Part of a small language model's weights.
Architecture: RMSNorm before and after each block, rotary positions, untied embeddings, capped logits.
MLP neurons of a small language model. Each row is named by its layer, matrix (gate and up: input weights) and neuron, and shows model dimensions 112-207. Each number is 50 + 12 x the weight over its row's rms, rounded and kept within 0 to 99. A neuron's up and down rows have the sign that makes its largest values positive.
After each neuron's rows, "fires after" lists the tokens most often just before its 100 highest values on Wikipedia text that the model never trained on. A number after a token or word is its count.

L6.gate306:77 33 64 44 53 65 55 56 47 48 45 43 42 57 53 59 49 44 45 55 51 38 25 38 46 52 67 40 42 56 44 48 43 60 48 53 53 52 38 53 56 72 32 51 50 50 41 51 49 40 76 61 58 46 45 55 50 50 64 57 49 53 23 72 76 54 62 58 60 62 50 53 51 45 65 36 50 35 40 11 67 31 51 44 35 41 47 49 28 47 71 28 52 66 67 58
L6.up306:46 51 43 38 67 52 59 55 51 46 41 70 54 35 52 57 50 37 53 32 35 51 33 63 54 31 59 64 58 59 30 43 59 44 64 62 50 46 34 74 60 42 32 42 51 39 54 85 46 50 70 39 61 58 65 60 59 68 73 53 48 51 50 51 60 61 84 48 81 42 74 43 63 41 42 33 54 41 37 59 79 44 48 48 58 59 52 44 57 60 57 45 42 57 51 42
fires after: " |" 38, ";" 22, " the" 6, " on" 4

L4.gate427:46 44 55 66 53 26 57 40 68 52 54 48 55 52 56 25 51 50 47 39 50 65 48 37 40 48 36 52 52 70 35 43 43 38 48 75 44 53 65 58 54 34 50 50 51 46 66 47 44 76 59 57 36 54 54 46 25 67 58 51 58 44 68 41 37 41 58 62 39 45 52 55 40 63 44 17 57 32 72 80 57 31 45 64 53 59 45 62 52 44 66 62 31 21 45 61
L4.up427:48 70 37 08 41 41 43 44 44 35 52 48 39 33 40 60 53 38 42 69 42 77 52 62 42 40 66 43 51 48 44 46 45 57 44 64 48 54 73 69 53 40 35 54 62 47 54 66 55 68 40 32 46 51 45 66 52 47 33 27 72 49 42 57 43 41 53 40 54 37 50 57 44 67 57 50 48 41 47 43 62 41 44 44 42 70 58 69 54 57 41 46 50 42 56 44
fires after: " in" 15, "In" 14, " In" 14, " 18" 10, " 17" 7, " Sep" 6

L2.gate178:44 42 50 54 64 71 38 58 59 52 70 33 54 61 40 59 54 38 52 46 57 60 40 35 31 57 41 49 48 57 51 47 67 56 47 70 35 62 42 61 48 44 53 69 53 48 47 44 51 63 52 49 46 67 51 52 44 45 64 39 64 36 48 43 65 43 72 52 57 27 40 31 50 63 64 52 35 48 38 61 46 60 47 50 43 34 67 54 54 29 72 52 53 35 53 49
L2.up178:42 29 72 30 69 64 49 71 57 37 30 47 54 55 49 59 53 18 66 50 43 56 41 71 33 60 51 42 47 57 25 51 30 41 70 58 50 50 50 60 49 40 56 52 61 67 42 64 44 55 69 22 44 45 43 58 44 51 62 54 68 56 35 60 60 57 69 53 56 54 54 44 32 44 61 49 65 47 63 60 34 36 51 55 45 61 47 54 47 83 61 47 40 31 86 58
fires after: " 18" 26, "19" 14, " 17" 9, " 12" 5, " August" 5, "In" 5

L11.gate254:42 50 44 64 53 61 21 57 47 57 47 58 27 37 43 62 33 50 43 59 57 36 48 49 56 25 31 60 27 33 73 59 50 58 46 50 63 38 47 41 27 55 36 47 55 69 56 59 52 42 60 57 51 26 33 49 42 44 49 56 53 75 46 53 61 56 41 32 29 76 46 33 24 45 50 45 29 70 57 48 36 53 48 50 42 32 52 63 54 40 59 31 30 45 53 44
L11.up254:53 76 55 50 40 35 46 53 50 52 43 62 41 52 38 58 55 45 38 55 64 48 33 67 42 63 54 41 44 49 48 69 37 41 33 73 37 58 43 53 46 33 62 68 38 44 44 49 33 48 68 33 75 73 43 35 51 36 48 67 37 54 78 42 56 45 42 66 75 56 59 55 61 42 50 54 51 45 41 40 51 52 73 57 59 48 60 38 29 33 38 49 58 53 46 39
fires after: " |" 51, ":" 19, " +" 5, "|" 5, "″" 4

L5.gate522:52 54 54 69 52 69 56 68 41 52 36 44 67 48 31 45 52 37 59 70 50 40 31 43 20 50 54 60 54 81 44 53 51 45 59 62 38 35 67 48 60 33 37 34 48 50 61 55 44 50 51 56 36 27 45 68 50 48 48 24 51 62 36 36 49 45 42 62 56 59 55 47 53 52 47 51 57 48 24 53 40 41 59 51 55 56 55 73 45 23 84 34 31 52 60 67
L5.up522:39 52 56 41 55 61 46 61 52 23 17 54 61 42 50 65 38 54 43 29 45 44 48 30 43 54 46 29 68 44 52 40 52 55 44 72 40 59 68 46 51 56 59 49 42 45 56 55 41 71 55 41 42 33 57 33 36 53 42 34 78 61 46 56 43 49 31 53 41 51 66 52 70 52 59 53 37 46 58 38 46 49 54 56 52 61 31 57 49 28 51 71 44 60 49 31
fires after: " in" 27, " the" 26, " 18" 15, "In" 5

L7.gate662:60 57 58 39 36 38 39 36 36 46 35 49 50 36 45 44 75 48 46 72 40 32 59 48 42 41 42 51 59 42 42 39 59 28 42 60 46 57 57 22 43 58 49 55 76 27 56 47 71 43 65 35 40 42 38 50 33 36 52 37 57 30 50 41 57 37 52 27 38 57 43 42 69 44 53 61 42 48 51 59 72 51 65 50 45 38 60 37 40 55 49 76 47 49 53 35
L7.up662:68 44 34 39 27 32 47 52 43 63 30 48 49 52 79 44 42 75 27 49 44 39 61 66 43 39 74 51 55 57 40 40 46 51 70 29 47 79 61 43 46 56 54 46 59 48 31 48 31 54 51 43 32 40 57 66 59 57 46 35 65 64 39 28 63 39 43 44 46 68 44 64 48 44 67 51 43 46 50 61 75 23 57 50 32 26 42 44 50 43 71 38 43 55 56 51
fires after: ")" 17, "-" 17, "  " 10, "s" 9, "." 6

L2.gate567:46 64 54 46 62 20 44 40 50 69 36 48 35 50 54 18 62 32 35 41 67 48 49 42 52 55 42 53 53 59 45 62 61 56 55 57 34 51 56 45 59 41 45 61 49 51 39 64 57 41 54 32 63 51 39 38 57 54 33 59 39 48 59 55 46 41 74 34 59 40 52 37 60 56 42 38 45 63 51 52 58 41 49 59 45 42 72 50 77 37 42 54 53 64 47 52
L2.up567:40 61 55 37 73 44 35 52 67 52 64 57 42 67 48 15 56 39 43 41 61 66 45 33 47 67 51 64 49 50 60 55 50 52 38 80 26 50 34 55 49 53 46 46 50 41 38 48 53 59 42 33 61 54 54 43 57 51 52 45 23 45 54 60 45 49 55 41 55 52 48 30 35 58 61 37 41 59 31 31 65 46 79 50 52 47 51 43 68 30 51 63 65 60 46 40
fires after: "|" 48, " |" 26, " the" 6, "=" 6

L4.gate72:46 66 51 34 35 55 57 59 59 39 56 37 50 48 53 60 55 42 54 51 56 44 83 57 55 41 50 42 40 43 47 29 60 74 48 54 54 68 59 57 41 69 60 71 69 46 51 52 47 50 46 40 49 29 34 38 44 44 35 57 64 57 41 59 51 49 40 44 38 25 64 55 52 52 54 37 46 63 48 30 32 33 40 25 48 45 48 32 54 65 39 51 55 51 57 21
L4.up72:35 44 43 50 67 69 58 57 46 39 36 55 35 48 47 47 54 50 61 40 57 37 59 62 45 58 63 42 41 48 24 75 58 53 43 51 37 39 19 43 18 58 21 63 61 57 57 74 35 34 52 40 30 18 60 40 57 35 39 27 49 47 51 60 65 60 52 72 49 53 65 43 32 30 58 29 29 66 48 58 53 57 30 34 35 50 41 38 68 31 44 43 45 37 44 45
fires after: " |" 68, "–" 7, "-" 5, " (" 5

L2.gate499:37 51 68 56 45 69 56 56 53 66 42 62 59 63 59 48 51 68 52 43 53 31 34 42 46 67 44 45 51 67 52 60 47 47 40 51 25 50 51 57 65 59 34 20 64 32 28 42 43 61 47 35 51 56 55 36 50 55 51 59 41 43 54 63 56 63 42 49 42 44 63 31 29 70 50 62 70 42 26 38 54 46 36 63 50 46 42 57 52 54 55 45 54 62 59 61
L2.up499:54 44 52 51 41 47 89 54 37 61 49 51 65 58 56 35 36 53 42 58 24 46 37 23 61 59 40 37 50 65 59 34 67 37 66 49 50 65 49 49 39 60 48 39 35 35 62 61 49 53 45 48 70 62 42 49 50 56 77 61 69 61 22 30 44 59 45 29 64 20 37 55 40 39 51 48 60 57 63 26 54 53 62 52 55 54 41 38 58 62 50 48 39 51 57 60
fires after: "," 38, " of" 15, " the" 10, " in" 10, " |" 6

L6.gate92:35 52 53 46 74 61 33 24 33 47 59 49 53 66 59 46 36 54 46 47 31 39 44 48 47 52 28 35 78 57 53 35 51 70 38 48 42 48 52 24 47 60 59 54 41 74 43 40 45 49 40 53 40 52 48 47 46 40 48 33 46 45 41 38 45 56 46 61 33 34 78 50 38 57 70 23 17 40 67 76 48 54 75 56 52 61 56 33 76 53 36 51 46 78 58 42
L6.up92:42 57 70 43 45 32 49 66 59 38 58 41 54 50 47 52 58 34 81 56 58 48 48 55 39 48 56 57 53 43 33 48 27 44 48 29 51 55 38 57 47 42 51 40 62 63 47 31 38 43 42 49 48 51 45 28 48 66 59 50 29 69 47 56 57 37 52 39 59 37 52 26 36 47 56 40 52 75 50 34 55 39 53 54 44 51 38 30 61 41 37 46 60 60 50 51
fires after: "," 27, " and" 11, ":" 8, " in" 5, " the" 5, "-" 5

L5.gate230:37 64 31 48 59 52 60 40 56 46 57 28 51 69 30 43 47 44 72 49 56 31 42 56 72 77 73 53 54 55 64 57 44 40 43 52 46 55 21 56 56 62 50 40 49 61 47 47 52 49 48 66 66 44 50 64 55 32 45 42 59 41 49 56 36 43 47 47 38 73 61 58 51 33 43 30 36 26 52 57 44 58 60 43 34 38 36 41 66 45 63 29 34 52 53 42
L5.up230:49 54 33 32 36 62 46 49 36 54 40 40 46 69 46 31 47 46 57 67 52 40 79 46 49 45 48 38 47 33 43 37 32 42 38 44 57 38 47 58 62 48 60 66 45 58 05 61 62 62 50 27 62 57 35 63 51 49 43 61 54 57 31 46 25 71 60 63 35 56 35 43 30 41 26 42 28 50 53 47 41 39 50 53 50 40 54 49 59 39 56 52 52 50 43 59
fires after: "-" 30, "\n\n" 6, " over" 5, " \"" 5, "\\" 5, " (" 4

L6.gate647:79 47 79 45 39 39 39 38 34 45 22 52 55 49 53 54 63 47 51 67 54 47 39 62 55 53 80 37 21 68 54 59 54 39 53 61 49 56 60 43 50 47 64 34 30 43 35 43 64 72 54 34 65 52 29 47 43 46 59 38 57 47 39 58 39 62 25 42 55 45 60 52 60 61 63 53 61 57 36 44 61 48 63 43 63 38 60 34 36 53 55 38 81 59 42 38
L6.up647:74 34 58 50 48 61 48 56 37 64 52 49 47 49 52 46 31 64 54 59 39 54 30 61 37 47 56 24 35 63 44 56 56 43 59 55 47 57 34 94 48 67 62 45 70 41 25 44 46 54 47 78 64 50 56 59 42 69 51 36 64 31 38 51 50 45 40 60 51 65 38 48 63 62 54 46 42 41 37 52 44 68 44 40 64 47 33 40 28 48 42 53 33 55 54 34
fires after: "s" 37, "," 15

L6.gate325:70 42 66 55 42 53 65 45 49 37 27 36 82 44 43 54 69 58 65 68 63 46 53 48 62 40 56 53 47 54 56 57 45 49 56 67 51 60 50 58 49 33 60 41 40 30 41 50 31 47 53 54 55 41 49 47 59 49 64 59 64 60 61 44 58 42 35 50 61 51 69 67 60 48 32 41 47 30 50 18 64 45 57 51 45 73 24 35 49 23 25 68 45 38 45 56
L6.up325:50 40 55 59 53 29 59 57 56 38 55 48 62 45 49 52 44 36 77 42 57 51 44 61 66 38 65 52 48 40 48 41 47 61 53 53 45 55 67 71 50 54 59 36 57 51 56 67 44 46 56 53 77 51 59 52 64 24 56 46 62 69 32 46 31 42 52 77 60 56 51 54 66 46 44 57 38 59 57 39 39 66 58 32 59 48 43 45 63 51 49 40 44 38 35 39
fires after: "–" 56, "'" 13, "-" 10, " the" 7, "unct" 4

L7.gate13:67 60 32 24 58 49 41 82 57 56 59 56 30 42 51 64 48 53 55 70 52 59 30 57 50 39 35 33 48 41 43 63 24 60 71 39 52 48 68 45 50 65 46 56 64 77 65 72 38 50 49 46 66 37 63 42 30 46 60 55 65 35 61 61 66 71 41 45 43 49 45 36 59 82 36 67 38 60 62 65 55 64 43 74 66 49 69 44 54 55 37 58 53 51 63 32
L7.up13:69 73 49 42 56 33 43 58 69 55 44 75 54 45 22 48 48 66 68 32 68 62 29 58 50 32 34 39 43 52 51 52 52 48 35 37 34 42 52 80 50 69 37 42 30 51 43 51 44 64 39 40 78 48 37 46 44 56 49 46 74 73 46 58 59 37 39 49 57 49 69 45 51 46 50 74 48 46 40 53 63 56 63 57 36 50 38 46 14 58 28 49 50 58 49 38
fires after: "|" 28, "." 17, "%" 5

L5.gate671:46 67 39 56 41 37 49 53 52 38 43 50 70 56 39 36 74 58 54 49 58 28 43 62 81 53 66 36 41 63 58 53 44 57 32 38 43 48 50 52 66 51 56 57 80 52 61 57 42 51 58 41 45 39 39 39 48 35 57 43 63 60 56 37 31 73 40 48 57 41 53 57 47 51 60 63 45 33 41 52 64 51 50 32 53 54 35 43 47 31 68 64 42 34 39 38
L5.up671:46 34 48 47 37 54 74 61 30 57 40 47 50 50 48 49 50 48 48 54 32 30 35 56 44 42 63 55 37 69 50 53 55 52 41 49 37 54 63 57 63 42 42 49 58 70 50 41 39 49 56 57 62 41 50 62 56 73 47 35 36 58 52 56 32 48 40 71 53 60 54 33 51 29 36 52 56 49 58 62 43 50 48 46 36 43 43 48 40 18 68 49 35 64 50 41
fires after: "'" 60, "s" 5

L5.gate685:63 54 64 16 50 28 47 66 65 44 52 53 70 54 63 58 46 44 45 59 45 57 39 60 42 41 60 32 48 69 56 55 43 42 42 41 45 49 49 61 73 46 71 64 67 28 53 55 41 52 67 45 24 71 57 59 60 67 30 26 48 59 73 45 65 47 38 35 44 43 60 56 64 45 60 60 67 30 56 74 45 57 55 45 52 34 46 58 45 50 80 42 61 53 81 51
L5.up685:47 68 57 36 54 39 55 38 57 58 49 38 81 71 52 38 61 42 62 57 37 47 36 40 42 49 48 52 54 32 31 44 40 62 43 31 29 48 54 49 37 80 50 37 50 32 70 55 49 48 51 37 41 78 42 55 55 41 41 51 58 61 46 34 46 61 55 38 42 41 64 54 33 48 53 36 55 64 50 57 66 57 66 68 53 43 57 39 48 48 60 37 46 60 59 55
fires after: " in" 17, "," 15, " Los" 14, " of" 9

L7.gate112:42 62 59 44 63 89 65 48 58 40 77 52 53 49 31 54 31 58 42 49 36 58 59 40 60 49 62 34 51 49 56 47 52 38 56 43 41 66 35 73 30 77 62 51 60 50 34 50 63 59 37 39 56 36 36 48 69 60 56 46 57 62 36 70 53 45 52 56 57 48 45 63 29 46 40 51 33 51 58 43 47 59 40 50 57 60 36 42 49 56 53 43 42 66 47 46
L7.up112:58 56 51 63 60 45 30 57 55 36 67 52 49 45 49 40 62 50 38 74 78 50 65 47 51 62 42 62 46 36 72 55 47 57 39 25 54 44 64 45 45 32 63 51 43 60 55 38 58 40 37 53 51 31 56 56 26 33 58 42 44 53 68 55 35 63 51 59 65 64 61 49 44 52 51 40 51 42 46 44 53 41 53 54 54 43 52 57 71 61 84 65 44 49 33 65
fires after: " on" 52, " On" 8, "On" 5, "″" 5

L5.gate532:49 49 79 67 68 41 74 50 60 57 68 62 80 43 53 67 45 35 46 35 39 43 67 60 46 47 61 43 28 64 50 51 56 62 51 38 41 40 53 50 64 54 66 58 50 55 35 46 69 48 57 58 39 59 48 62 37 41 40 36 63 44 40 42 50 49 52 47 46 53 71 49 39 47 57 43 47 56 59 62 58 52 74 54 49 63 15 49 33 70 61 35 41 34 50 56
L5.up532:59 56 50 47 50 47 69 51 58 37 68 42 45 80 50 54 69 52 35 72 48 44 40 49 41 34 47 63 60 63 47 57 50 59 54 67 39 33 60 59 45 53 42 63 49 51 23 53 42 30 57 56 35 54 50 36 51 43 51 43 60 63 84 36 60 55 70 57 42 20 39 62 45 58 66 68 51 62 37 67 63 52 44 51 53 57 36 56 48 33 56 48 68 61 44 35
fires after: "." 90

L9.gate536:79 56 33 21 55 41 65 61 53 44 65 61 59 50 30 57 57 52 46 60 38 45 31 57 57 55 58 29 56 32 59 58 42 38 58 35 39 64 54 62 56 50 48 46 76 23 56 57 55 72 42 74 51 60 39 45 63 40 45 28 50 54 69 46 46 37 42 34 50 49 72 64 38 46 49 49 50 22 51 37 45 65 48 48 28 38 36 55 51 43 55 32 45 40 59 39
L9.up536:65 36 45 47 50 50 52 62 68 47 28 47 76 40 36 54 51 51 59 58 63 27 38 58 46 52 48 60 50 51 57 55 49 44 60 42 52 48 74 46 47 61 41 44 44 68 33 63 61 51 71 61 78 44 57 65 48 48 36 59 38 63 31 52 66 63 42 47 63 48 39 48 64 49 35 44 39 39 72 57 39 32 45 54 49 50 25 40 31 43 57 53 57 48 70 68
fires after: "." 36, "-" 14, "," 4

L6.gate375:32 77 44 58 58 49 44 42 66 49 41 60 34 47 37 46 54 21 53 36 49 60 53 52 56 35 52 68 28 44 38 45 37 55 40 62 54 45 38 44 45 54 56 65 30 65 49 41 49 78 56 54 38 52 42 42 64 60 65 30 56 41 50 53 33 59 60 11 47 43 49 58 38 54 52 49 59 44 42 60 54 36 62 47 51 33 70 42 68 54 40 58 53 65 45 35
L6.up375:51 56 59 62 62 34 58 32 53 59 54 59 73 33 37 33 55 24 53 44 39 39 45 39 54 48 40 53 51 57 46 51 32 56 50 86 50 21 34 56 45 72 57 57 36 49 40 46 37 55 61 42 43 61 53 43 68 39 51 41 43 31 60 52 41 66 60 54 58 47 31 78 45 50 63 43 58 42 55 60 40 53 64 52 21 41 42 34 35 30 50 43 56 36 56 43
fires after: " |" 56, "|" 27

L7.gate520:46 39 47 74 47 47 45 53 49 40 59 44 40 51 34 57 46 69 39 72 90 72 31 44 33 43 49 41 47 52 47 30 46 45 81 37 57 54 38 57 36 62 64 56 45 41 66 65 47 54 61 40 74 33 60 41 54 46 67 55 47 59 44 50 63 51 70 60 33 61 41 64 42 49 67 71 48 54 47 39 47 52 40 55 49 43 36 43 29 62 61 51 40 57 60 33
L7.up520:51 58 46 50 55 65 53 55 49 63 32 63 45 47 32 74 60 54 50 54 65 54 60 31 47 58 50 36 42 61 57 61 47 57 50 50 62 65 47 60 47 54 68 48 55 47 70 74 32 38 66 52 36 40 48 68 63 33 44 39 72 40 44 46 48 54 37 41 36 44 53 57 62 56 74 49 50 89 50 61 71 63 52 36 60 64 61 49 47 45 21 58 45 50 65 50
fires after: " as" 21, " was" 15, " is" 7, " and" 6, " became" 6

L7.gate648:77 76 37 73 44 65 43 57 52 39 52 45 59 57 71 42 47 48 68 31 50 60 20 65 63 50 48 45 51 67 61 66 42 75 50 40 32 49 66 67 62 30 77 68 51 49 27 54 61 45 39 55 54 52 59 56 36 55 74 56 47 44 51 58 54 73 47 34 39 39 63 59 51 59 69 34 49 39 54 43 44 50 65 45 63 58 60 53 57 60 53 59 63 41 50 41
L7.up648:73 72 28 60 40 51 51 56 59 26 56 39 70 54 71 61 65 40 63 67 60 56 52 59 42 32 17 53 67 73 45 43 45 44 21 41 36 48 67 48 42 45 65 65 49 36 53 31 28 67 48 70 55 26 33 49 54 42 78 50 36 62 41 48 60 55 44 49 61 49 45 41 37 57 25 60 39 59 73 62 51 53 69 63 37 46 45 47 56 57 45 45 65 55 65 63
fires after: " |" 41, "|" 17, "-" 13, ";" 8, "," 6

L7.gate165:54 54 49 39 51 58 54 57 45 61 48 38 61 85 43 47 57 73 28 66 51 59 60 52 51 38 39 48 65 81 54 55 50 17 62 26 32 39 40 64 66 65 71 50 53 40 50 43 46 47 55 58 73 53 46 35 57 42 53 25 54 43 62 60 33 29 24 30 76 65 51 59 32 56 51 48 36 62 66 56 46 67 49 55 43 33 54 42 48 50 32 55 50 37 34 55
L7.up165:47 21 46 63 57 55 35 50 42 41 49 43 60 61 42 51 64 36 32 42 64 39 41 41 39 34 42 45 43 71 54 23 54 33 60 39 68 66 40 61 44 43 71 35 18 65 49 38 56 54 45 51 39 46 51 54 46 52 32 48 40 49 64 53 76 48 47 33 62 35 51 48 55 66 54 45 62 35 48 45 44 41 62 41 47 47 58 57 41 59 76 36 70 45 39 71
fires after: " the" 40, " on" 23, "'" 7, " On" 6

L7.gate644:39 48 47 31 83 50 54 41 50 36 38 31 44 40 64 62 35 35 35 42 29 57 78 38 33 53 56 51 45 42 51 45 52 64 34 53 41 43 55 35 59 29 37 51 41 70 43 47 37 39 55 51 58 33 54 39 46 36 33 30 49 66 20 56 42 47 24 34 35 24 42 49 52 48 53 44 51 36 72 52 43 65 66 72 63 55 64 39 43 49 51 51 57 59 47 69
L7.up644:47 62 52 45 48 27 37 46 57 52 43 64 37 49 51 38 48 78 56 53 40 53 60 41 61 63 49 44 32 78 62 48 31 37 42 42 36 30 37 37 50 56 52 43 33 62 33 36 46 55 50 52 54 54 70 51 58 32 46 58 52 66 28 44 46 52 57 41 37 49 43 35 53 44 48 67 57 34 56 58 64 57 72 37 55 15 40 55 35 49 53 42 33 59 46 74
fires after: " the" 39, " in" 13, " (" 7, " between" 4

L5.gate88:45 39 31 60 32 58 44 48 62 43 29 66 51 46 49 60 63 29 46 42 56 34 64 50 37 37 56 53 68 59 40 46 43 60 37 32 34 56 29 47 45 22 65 81 31 49 32 56 59 52 59 32 33 51 56 59 46 49 43 59 57 45 43 42 38 59 66 43 33 63 62 50 39 41 50 45 31 53 68 38 52 49 55 66 60 25 68 38 69 54 34 69 42 43 37 55
L5.up88:63 62 45 54 78 46 51 44 59 49 45 45 61 53 57 36 45 52 46 42 47 52 53 69 66 55 34 38 65 45 48 18 51 72 63 47 49 55 66 56 44 69 56 44 54 51 64 57 38 41 49 51 59 41 18 38 67 60 48 42 41 41 45 46 59 63 49 39 43 52 47 52 43 47 43 67 50 42 43 60 68 54 45 38 22 47 34 61 42 55 57 43 59 48 45 52
fires after: " |" 36, "|" 13, "," 5, " the" 5, ";" 4, " of" 4

L11.gate251:39 57 58 55 17 30 50 69 72 55 34 46 33 32 25 59 42 17 47 42 35 62 28 59 48 52 47 72 39 50 38 65 62 45 37 49 37 59 52 38 59 54 41 47 52 69 54 31 52 66 58 64 60 21 62 58 63 69 33 70 71 32 27 39 54 39 65 49 62 46 49 49 39 65 67 44 45 58 48 52 39 48 27 52 52 33 50 27 40 54 57 73 39 47 63 57
L11.up251:64 48 53 44 63 39 58 42 50 34 58 37 44 56 48 43 50 16 71 47 24 54 61 30 55 56 60 51 44 72 57 70 34 56 54 46 65 22 22 46 45 69 45 44 43 49 50 55 26 32 46 43 65 69 54 48 50 49 37 44 54 73 49 54 51 53 33 34 39 45 46 47 59 45 59 54 28 49 49 52 59 51 51 52 57 54 53 55 42 66 47 55 39 41 43 45
fires after: "|" 32, "\n" 17, "\n\n" 11, " $" 10, " |" 10, "." 8

L11.gate473:66 55 70 43 40 50 39 33 45 62 54 33 44 65 25 63 61 28 74 59 56 62 63 45 46 39 48 36 52 54 57 30 41 48 43 52 40 59 53 58 51 80 65 50 60 46 50 40 54 78 62 47 54 53 47 35 56 48 50 56 73 44 51 65 31 31 34 60 51 58 58 60 43 44 44 38 60 32 54 60 56 48 58 38 57 57 66 38 57 57 33 29 45 60 56 67
L11.up473:59 32 46 65 66 45 80 52 43 58 50 33 52 58 54 52 58 61 43 53 53 63 54 45 46 43 16 76 67 57 42 55 44 49 44 70 40 35 46 40 33 45 43 69 67 62 42 44 45 71 43 41 34 50 75 51 45 41 53 37 52 30 78 61 46 44 53 43 39 49 44 46 48 48 51 34 38 43 69 27 55 58 37 61 56 55 36 51 48 53 60 54 65 55 44 19
fires after: "–" 43, "|" 12, "isa" 5, " |" 5, "L" 5

L7.gate561:48 35 55 41 48 47 39 43 43 57 52 70 38 61 54 44 61 44 55 73 70 46 58 44 59 64 39 38 41 47 35 64 46 39 54 60 52 38 32 36 32 59 59 53 37 46 41 71 45 46 38 33 65 65 60 37 55 70 32 32 55 66 51 51 55 53 49 32 59 45 66 54 56 58 49 31 28 73 40 53 46 56 62 26 45 53 64 42 25 62 55 42 51 54 42 73
L7.up561:64 36 40 69 63 47 75 49 38 62 70 62 46 51 54 41 50 71 61 60 69 60 51 49 59 52 44 49 69 51 60 65 40 52 59 39 55 43 45 60 43 42 76 61 37 32 38 58 34 41 47 30 53 42 44 37 51 90 48 50 46 72 51 59 29 64 47 54 71 36 49 53 45 50 57 31 41 86 63 53 66 52 50 21 51 43 72 59 57 40 28 58 65 55 60 54
fires after: " was" 24, " is" 7, " been" 5, " were" 5, " are" 5, " a" 5

L5.gate461:65 51 56 53 71 45 36 48 56 51 49 61 64 40 81 26 42 64 37 31 30 46 59 48 64 48 62 32 39 44 54 55 48 53 42 57 54 33 53 60 71 68 56 52 52 44 41 46 44 46 59 57 35 32 64 70 43 69 55 40 45 55 71 50 49 56 54 27 55 50 59 47 43 39 54 47 51 34 31 26 50 59 33 69 47 53 11 42 36 56 68 58 56 51 45 40
L5.up461:60 64 43 50 59 38 43 56 48 47 75 50 66 44 40 26 68 51 49 42 42 42 49 47 59 65 52 53 47 30 35 66 57 34 40 51 49 37 60 42 62 70 28 37 46 52 40 72 24 44 45 38 44 59 60 60 42 50 42 71 50 51 48 49 46 44 61 37 25 37 58 50 62 61 30 35 45 33 46 40 66 50 56 41 58 63 43 43 48 61 46 59 87 45 29 59
fires after: " |" 51, " was" 6, " of" 5, " for" 5, "." 4

L6.gate599:47 73 43 45 80 70 45 38 78 57 55 51 47 51 45 36 48 34 63 29 55 49 64 52 41 61 51 42 45 49 48 50 33 68 49 62 70 47 33 52 32 49 75 54 64 62 49 58 58 50 57 81 54 43 53 61 50 65 64 60 45 32 33 49 37 53 43 52 44 32 38 31 54 47 40 53 32 50 44 46 53 54 35 40 53 48 49 46 45 58 63 57 33 51 19 53
L6.up599:46 52 57 53 54 42 42 26 62 58 63 57 50 52 57 24 53 47 52 40 44 35 76 49 40 58 47 20 46 53 75 69 41 34 59 62 43 44 46 44 73 38 41 59 46 52 58 40 59 69 53 40 56 41 44 38 51 45 70 60 50 46 50 29 43 46 56 33 60 41 60 57 28 37 26 19 56 56 47 47 63 46 44 44 44 59 12 31 59 27 26 44 43 45 42 39
fires after: " |" 25, "–" 20, "\n\n" 11, "," 7, ";" 6

L9.gate693:46 50 45 56 48 62 49 57 48 46 31 60 66 57 46 41 42 54 13 41 53 49 52 49 61 66 47 68 63 48 42 78 55 69 48 50 39 67 34 55 28 73 44 38 67 37 59 53 57 61 45 51 41 36 52 43 54 57 54 28 65 54 59 83 49 46 60 46 55 39 59 43 56 59 66 39 52 15 58 51 25 29 59 44 66 57 55 64 45 54 57 41 41 67 43 45
L9.up693:37 61 58 44 60 61 52 44 54 61 56 55 38 51 35 38 47 35 78 58 26 54 61 40 56 47 56 39 34 56 65 43 52 64 32 41 46 50 37 33 46 46 68 27 36 36 58 41 51 70 53 61 55 80 58 54 63 45 60 56 48 51 34 48 66 67 62 64 34 38 56 35 21 60 38 45 49 57 51 36 50 11 48 61 64 51 50 53 50 55 54 55 50 55 75 47
fires after: " to" 30, "|" 18, " |" 10, " in" 6

L11.gate196:44 63 57 30 57 63 53 49 46 65 53 58 42 24 64 36 52 46 53 38 71 58 44 50 33 39 60 36 11 49 47 48 66 39 38 47 46 55 51 63 40 48 61 25 80 49 40 33 11 49 68 71 33 70 56 63 55 48 53 49 30 50 54 46 50 65 52 46 52 61 35 58 37 55 55 68 44 52 59 44 54 54 60 64 48 51 43 51 32 64 52 56 39 68 80 41
L11.up196:44 55 39 36 41 43 69 31 72 61 43 44 49 64 41 53 48 53 54 79 44 44 64 44 38 48 44 61 44 64 51 41 54 38 52 43 28 48 44 69 21 74 39 49 48 48 53 67 50 39 69 38 41 54 51 29 35 60 64 34 32 36 68 54 59 45 74 33 50 59 62 59 59 57 51 44 37 36 44 51 26 42 52 67 67 55 31 35 50 33 68 51 70 52 48 45
fires after: " |" 29, "." 20, ";" 6, " Swing" 4, "  " 4